Part of a small language model's weights.
Architecture: LayerNorm before each block, rotary positions, biases on query, key and value, tied embeddings, attention and MLP in parallel.
Training: a variant of Adam for these matrices, 10289 steps.
MLP neurons of a small language model. Each row is named by its layer, matrix (up: input weights) and neuron, and shows model dimensions 96-159. Each number is 200 + 20 x the weight over its row's rms, rounded and kept within 0 to 999.
Before each neuron's rows, "fires on" lists the tokens most often at its 100 highest values on Wikipedia text that the model never trained on. A number after a token or word is its count.

fires on: " film" 16, " project" 13, " it" 12, "EP" 5, " album" 4
L4.up455,156,180,177,205,206,166,222,220,191,169,204,190,224,214,201,185,170,192,201,190,219,198,211,158,191,176,201,215,217,212,231,225,193,161,185,159,187,217,222,221,221,226,207,185,216,200,166,197,201,216,184,184,229,226,208,221,180,206,213,170,174,191,194,240

fires on: "e" 21, "ter" 8, ";" 7, " and" 6, "di" 6, "mer" 5
L4.up1752,190,252,205,185,224,183,170,224,197,208,208,184,169,180,176,199,206,162,187,198,210,222,203,213,170,202,222,195,223,169,200,170,215,217,193,176,199,223,200,200,216,204,208,226,188,194,208,197,206,215,209,158,213,181,224,197,239,208,179,176,169,188,228,216

fires on: " should" 11, " back" 10, "op" 9, " tour" 8, " at" 8, "he" 6
L4.up889,175,190,184,239,235,199,202,189,211,207,196,182,181,186,209,210,206,208,196,200,235,182,181,161,194,204,178,201,243,228,189,226,235,175,203,209,164,233,180,180,201,212,238,200,192,224,204,221,234,155,178,218,198,201,168,205,200,203,216,196,190,181,230,228

fires on: " Mar" 17, "or" 13, "ar" 13, " dis" 9, " En" 7, "gar" 6
L4.up1657,159,213,201,210,210,199,213,201,196,196,191,230,223,196,195,179,244,184,216,213,183,196,237,185,205,205,163,228,225,197,219,207,249,215,213,226,198,217,201,249,214,174,209,211,172,209,217,213,212,221,229,204,200,207,200,202,208,197,187,210,195,199,190,225

fires on: " A" 17, " E" 13, " of" 13, " first" 10, " last" 5, " total" 4
L4.up627,204,144,223,222,190,189,203,188,188,193,197,184,189,217,215,178,188,225,205,211,202,164,221,178,200,217,212,193,197,190,212,181,225,171,239,149,186,202,222,197,202,192,196,210,209,185,184,186,209,226,211,190,160,207,214,191,207,164,190,189,171,188,184,184

fires on: "er" 18, " in" 12, "ar" 11, ";" 10, " UTC" 6, "st" 6
L4.up848,211,212,202,227,216,196,182,228,212,181,173,170,203,218,203,165,210,213,219,212,235,196,232,181,214,213,212,226,218,204,187,182,192,213,192,204,216,203,211,215,228,221,182,231,218,188,213,179,212,194,226,245,154,199,218,220,234,186,206,162,183,182,183,195

fires on: " $" 27, " −" 20, " (" 10, "." 9, " £" 5, "4" 5
L4.up992,219,194,202,202,206,180,231,216,197,177,154,216,172,181,178,172,197,185,222,202,200,239,202,215,182,188,185,195,152,212,203,185,173,207,194,220,185,191,224,229,194,230,188,200,194,214,225,222,219,205,206,183,203,203,202,212,207,217,220,197,170,181,190,189

fires on: "0" 20, "===" 11, "==" 9, " ===" 7, "ian" 7
L4.up570,201,186,173,182,174,197,184,219,207,226,207,218,228,229,223,222,235,188,196,200,194,170,244,187,193,198,186,213,208,179,182,182,232,177,186,203,170,151,223,203,176,161,191,212,202,202,212,209,201,196,222,224,201,215,203,213,172,226,187,240,208,181,185,200

fires on: "en" 58, "ten" 6, "mon" 5, "man" 4
L4.up1345,163,195,209,186,220,174,222,195,226,164,165,199,182,191,191,217,162,170,197,210,230,170,218,176,198,162,183,220,184,199,184,215,234,211,227,232,185,217,214,211,213,216,171,250,225,229,190,227,191,210,221,206,223,246,224,174,205,209,202,233,196,177,207,211

fires on: "C" 28, "y" 15, "c" 15, " of" 10, "r" 8, " A" 5
L4.up4,208,174,184,183,183,215,218,254,193,197,204,209,181,212,174,196,203,194,185,217,214,150,175,203,222,150,182,191,187,222,198,185,203,215,251,197,219,224,207,238,214,174,207,188,180,206,191,224,200,197,209,205,172,194,179,183,210,185,185,207,189,177,173,195

fires on: "p" 42, "c" 21, "k" 7, "f" 4, "che" 4
L4.up844,217,207,207,223,210,177,203,233,233,210,190,195,164,205,195,209,184,214,223,246,219,188,206,161,202,202,178,186,220,184,222,178,200,214,179,198,202,199,205,193,206,206,208,205,202,194,215,227,235,199,247,148,187,170,224,156,203,172,190,205,185,203,200,193

fires on: "th" 21, " any" 10, "ra" 8, " every" 7, "throp" 6, "y" 6
L4.up1834,155,240,166,187,235,180,212,203,214,189,145,235,169,241,211,166,173,187,217,233,226,170,168,238,232,196,187,195,176,241,200,180,240,184,200,184,211,182,220,174,230,201,187,197,208,210,190,228,215,212,211,180,201,193,189,161,208,205,172,210,193,185,172,244

fires on: "==" 37, " County" 17, " Records" 5, " United" 4, " Street" 4, "$" 4
L4.up208,175,169,208,182,196,185,197,188,230,196,229,178,184,228,212,156,229,175,168,210,224,187,210,185,184,183,191,203,193,170,211,249,203,181,202,192,203,173,173,226,183,207,180,176,211,219,188,186,215,209,219,200,205,213,159,197,240,196,173,218,189,224,197,191

fires on: "ly" 15, " he" 13, "3" 11, " He" 7, " that" 6, " career" 5
L4.up1122,221,202,207,166,180,200,198,199,215,144,199,216,206,196,210,233,188,222,198,179,221,208,176,198,202,211,204,221,223,198,220,223,192,223,228,195,198,247,177,183,185,219,212,175,203,182,259,174,192,206,188,233,209,238,187,191,181,213,182,174,192,214,215,192

fires on: " by" 20, " at" 13, "un" 9, "in" 6, " as" 6
L4.up1001,153,196,198,229,152,189,209,219,204,199,212,174,222,174,159,193,200,194,154,217,235,179,232,198,182,197,199,239,227,196,231,227,164,220,207,181,217,200,209,181,205,214,208,195,169,243,228,218,200,159,186,211,208,189,206,201,157,197,211,204,201,189,184,180

fires on: "ul" 20, "el" 16, " of" 12, "mi" 5, "gar" 4
L4.up642,200,180,195,190,227,187,183,184,190,197,192,181,153,218,162,207,202,188,202,193,218,218,204,210,178,193,195,196,192,252,211,216,215,215,223,198,190,194,199,239,195,228,163,181,188,195,186,200,167,161,228,212,184,260,180,206,208,161,230,160,213,179,189,217

fires on: "-" 16, "th" 12, " of" 12, "/" 7, "ly" 6, "×" 6
L4.up1854,214,178,199,228,213,213,183,208,187,187,164,151,181,254,196,184,182,227,210,212,212,201,218,219,186,207,210,237,180,219,214,220,175,176,211,196,215,202,221,204,192,184,173,175,195,182,205,221,182,213,236,191,194,180,184,156,225,182,199,197,222,201,215,180

fires on: " and" 18, " &" 9, "-" 9, "Outstanding" 7, " Royal" 7
L4.up886,139,220,218,193,169,144,225,207,188,212,213,219,191,230,182,198,187,201,182,183,197,187,233,201,198,171,167,236,219,197,236,199,184,144,211,184,211,172,225,237,159,169,160,180,213,198,164,191,212,207,225,233,202,186,206,201,189,236,209,215,201,193,190,233

fires on: "/" 32, " /" 18, " |" 15, "-" 14, " as" 4
L4.up1161,223,217,214,222,211,179,163,238,199,215,184,195,201,246,179,182,237,219,182,221,215,162,197,223,171,153,173,216,182,209,180,215,198,176,205,219,202,190,178,209,176,199,175,191,184,183,216,198,202,125,214,191,221,207,142,184,209,201,233,214,225,191,223,181

fires on: " " 38, " |" 18, "ance" 4
L4.up419,207,215,216,168,223,209,206,237,222,188,200,182,198,176,207,185,208,226,167,206,215,191,205,183,182,194,169,183,171,212,193,196,219,203,216,219,226,178,184,179,169,223,195,217,206,202,213,205,223,210,175,192,201,219,215,212,212,239,199,229,176,231,205,191

fires on: " un" 20, " is" 12, "=" 7, " are" 6, " Not" 5
L4.up225,171,210,186,187,200,199,179,206,218,181,184,162,210,217,158,200,218,231,152,207,225,190,196,195,193,148,201,227,190,192,212,193,194,222,219,206,214,222,199,151,209,184,194,171,187,186,225,189,214,218,169,181,197,212,218,204,207,211,198,230,195,207,198,206

fires on: " as" 25, " /" 15, " by" 6, " de" 6
L4.up1238,178,215,162,199,209,152,192,189,180,179,214,198,224,182,209,192,168,202,216,215,199,196,244,197,184,186,196,187,213,222,229,195,205,225,203,221,174,224,191,181,193,191,192,209,178,216,247,186,211,200,196,220,215,202,232,199,217,214,202,160,203,175,207,204

fires on: "ed" 55
L4.up1245,199,210,196,214,201,194,200,177,217,191,200,167,237,192,212,204,232,201,220,205,233,183,175,191,227,190,200,228,178,186,215,217,206,160,199,208,183,211,170,230,197,225,204,196,199,212,184,243,216,210,203,180,178,237,182,197,201,221,167,231,217,200,239,212

fires on: "ur" 20, "ro" 13, "ir" 9, " Chi" 7, " Hor" 6, "ér" 5
L4.up942,196,219,213,207,196,213,224,202,232,212,209,178,193,212,178,209,213,178,219,197,195,179,178,220,213,195,163,203,182,193,195,217,195,231,210,184,261,232,201,242,184,186,191,210,178,202,244,204,186,187,221,190,193,230,212,183,200,203,190,164,210,198,230,218

fires on: " S" 52, ")" 6, "ed" 6, " K" 4
L4.up1414,192,190,201,198,194,198,204,209,180,233,178,192,185,203,213,184,206,217,179,170,192,205,183,170,196,209,240,200,207,190,193,245,215,202,233,207,213,188,204,198,176,219,179,149,218,212,236,193,231,210,239,196,186,190,182,222,202,231,180,216,191,193,221,237

fires on: " of" 19, "==" 13, ":" 13, " by" 10, "ir" 6
L4.up1365,175,214,188,201,166,203,208,197,191,195,187,223,212,242,198,166,256,202,210,201,206,198,212,167,209,200,179,200,208,204,212,194,207,186,178,206,197,203,192,219,173,177,207,197,187,239,224,219,183,196,190,203,176,196,179,183,187,202,195,189,206,216,168,196

fires on: " on" 32, " " 30, "lo" 8, " R" 5, " There" 4, " there" 4
L4.up494,197,182,213,180,195,204,227,221,231,208,163,204,243,179,206,249,181,170,194,205,190,205,178,180,192,212,175,224,177,165,215,214,213,202,216,216,172,224,211,188,199,173,196,181,166,182,175,229,229,204,189,239,173,216,149,172,227,182,202,215,205,208,206,198

fires on: " When" 18, " when" 17, " |" 15, " where" 9, " until" 9, " if" 8
L4.up131,176,160,205,204,194,196,241,227,207,157,222,182,187,156,206,220,197,192,183,184,190,197,167,165,174,191,179,218,174,178,228,194,228,203,196,256,172,199,200,211,197,219,177,174,172,195,209,228,204,210,220,222,171,220,185,185,183,222,193,181,164,223,217,212

fires on: "y" 33, "in" 22, "ry" 10, " My" 9, "yn" 7
L4.up669,203,212,175,166,205,192,204,230,225,155,160,192,181,216,212,213,222,185,182,214,190,184,194,216,189,215,216,194,193,185,184,217,219,209,225,205,201,231,209,204,209,225,188,186,195,211,178,213,191,231,196,211,204,207,213,172,168,198,188,232,165,197,205,199

fires on: "5" 48, "'" 17, " of" 5, "-" 5
L4.up1368,204,199,163,192,206,214,164,233,193,190,190,153,200,211,202,206,246,180,226,218,208,195,192,209,192,188,194,216,219,182,210,216,213,202,252,186,212,212,195,206,208,210,200,178,187,214,200,183,178,225,226,214,187,196,174,200,200,217,212,201,215,209,190,201

fires on: "." 30, " and" 10, "per" 5, "ist" 4, "er" 4, "ed" 4
L4.up1475,176,192,212,170,208,216,182,216,201,203,214,175,187,227,176,180,181,203,198,209,202,196,189,215,197,205,206,215,192,179,156,181,222,212,211,194,202,209,228,215,193,186,160,174,195,218,237,207,199,215,214,188,209,174,167,188,203,218,236,191,156,209,218,235

fires on: "th" 22, "ed" 13, "st" 6, " |" 6, "'" 5, "est" 4
L4.up1585,230,184,237,231,188,221,231,221,221,199,173,195,219,233,164,224,187,235,194,159,204,206,202,187,171,177,218,204,229,166,177,153,188,160,195,225,190,181,197,212,194,188,211,218,201,215,202,187,197,207,169,188,162,201,196,171,207,214,218,217,215,198,181,225

fires on: "°" 50, " protect" 9, " Party" 7, " surviv" 5
L4.up1004,187,197,154,208,171,194,220,194,225,188,226,208,202,186,220,157,228,221,211,233,226,192,199,211,200,203,196,205,141,196,189,173,189,233,210,213,183,185,200,205,212,194,225,207,192,231,183,214,203,206,207,210,194,228,182,203,184,189,197,239,199,190,195,219

fires on: " by" 22, "ly" 15, "mp" 6, "s" 5, " before" 5, "other" 5
L4.up1385,229,217,187,197,210,179,156,211,223,183,189,197,198,229,205,160,183,194,198,205,193,224,240,212,212,200,224,230,189,188,178,202,166,223,219,204,221,240,189,176,254,199,178,198,207,244,205,199,203,197,191,182,205,171,230,190,193,192,191,197,203,214,196,215

fires on: " is" 42, " Trans" 12, "dic" 6, " ex" 4, " trans" 4
L4.up2106,203,195,182,183,213,169,252,201,182,229,188,203,204,180,190,194,230,179,162,210,208,237,184,193,190,175,165,190,185,229,179,166,196,223,219,184,220,206,205,239,197,224,213,215,220,192,172,223,198,190,183,212,229,208,168,183,196,202,215,206,232,211,212,196

fires on: "s" 30, "er" 18, "st" 9
L4.up461,179,200,234,233,223,200,215,203,203,212,181,175,172,233,187,221,179,219,175,180,203,198,193,200,233,201,210,214,232,224,150,232,192,220,192,203,179,218,194,162,186,180,150,211,198,215,216,160,195,214,202,198,171,190,197,196,176,233,213,182,220,181,198,206

fires on: "en" 20, " as" 19, " by" 12, "ri" 6, "y" 4
L4.up1257,198,227,194,207,204,181,220,208,205,178,207,194,177,178,197,200,166,191,218,207,209,175,185,178,201,200,181,203,215,205,205,193,187,195,176,218,171,202,207,202,196,231,200,185,209,249,215,224,194,203,190,208,177,208,231,205,199,192,226,204,185,197,197,154

fires on: "-" 46, " the" 16, "in" 6, " Public" 5, " a" 5, " has" 4
L4.up601,186,180,181,196,197,171,183,237,185,170,157,183,217,173,217,198,207,202,185,200,209,161,226,193,185,211,200,204,167,222,202,186,201,229,254,211,220,211,181,217,206,215,188,199,196,197,200,226,205,193,239,218,157,234,202,173,230,176,208,194,153,170,206,157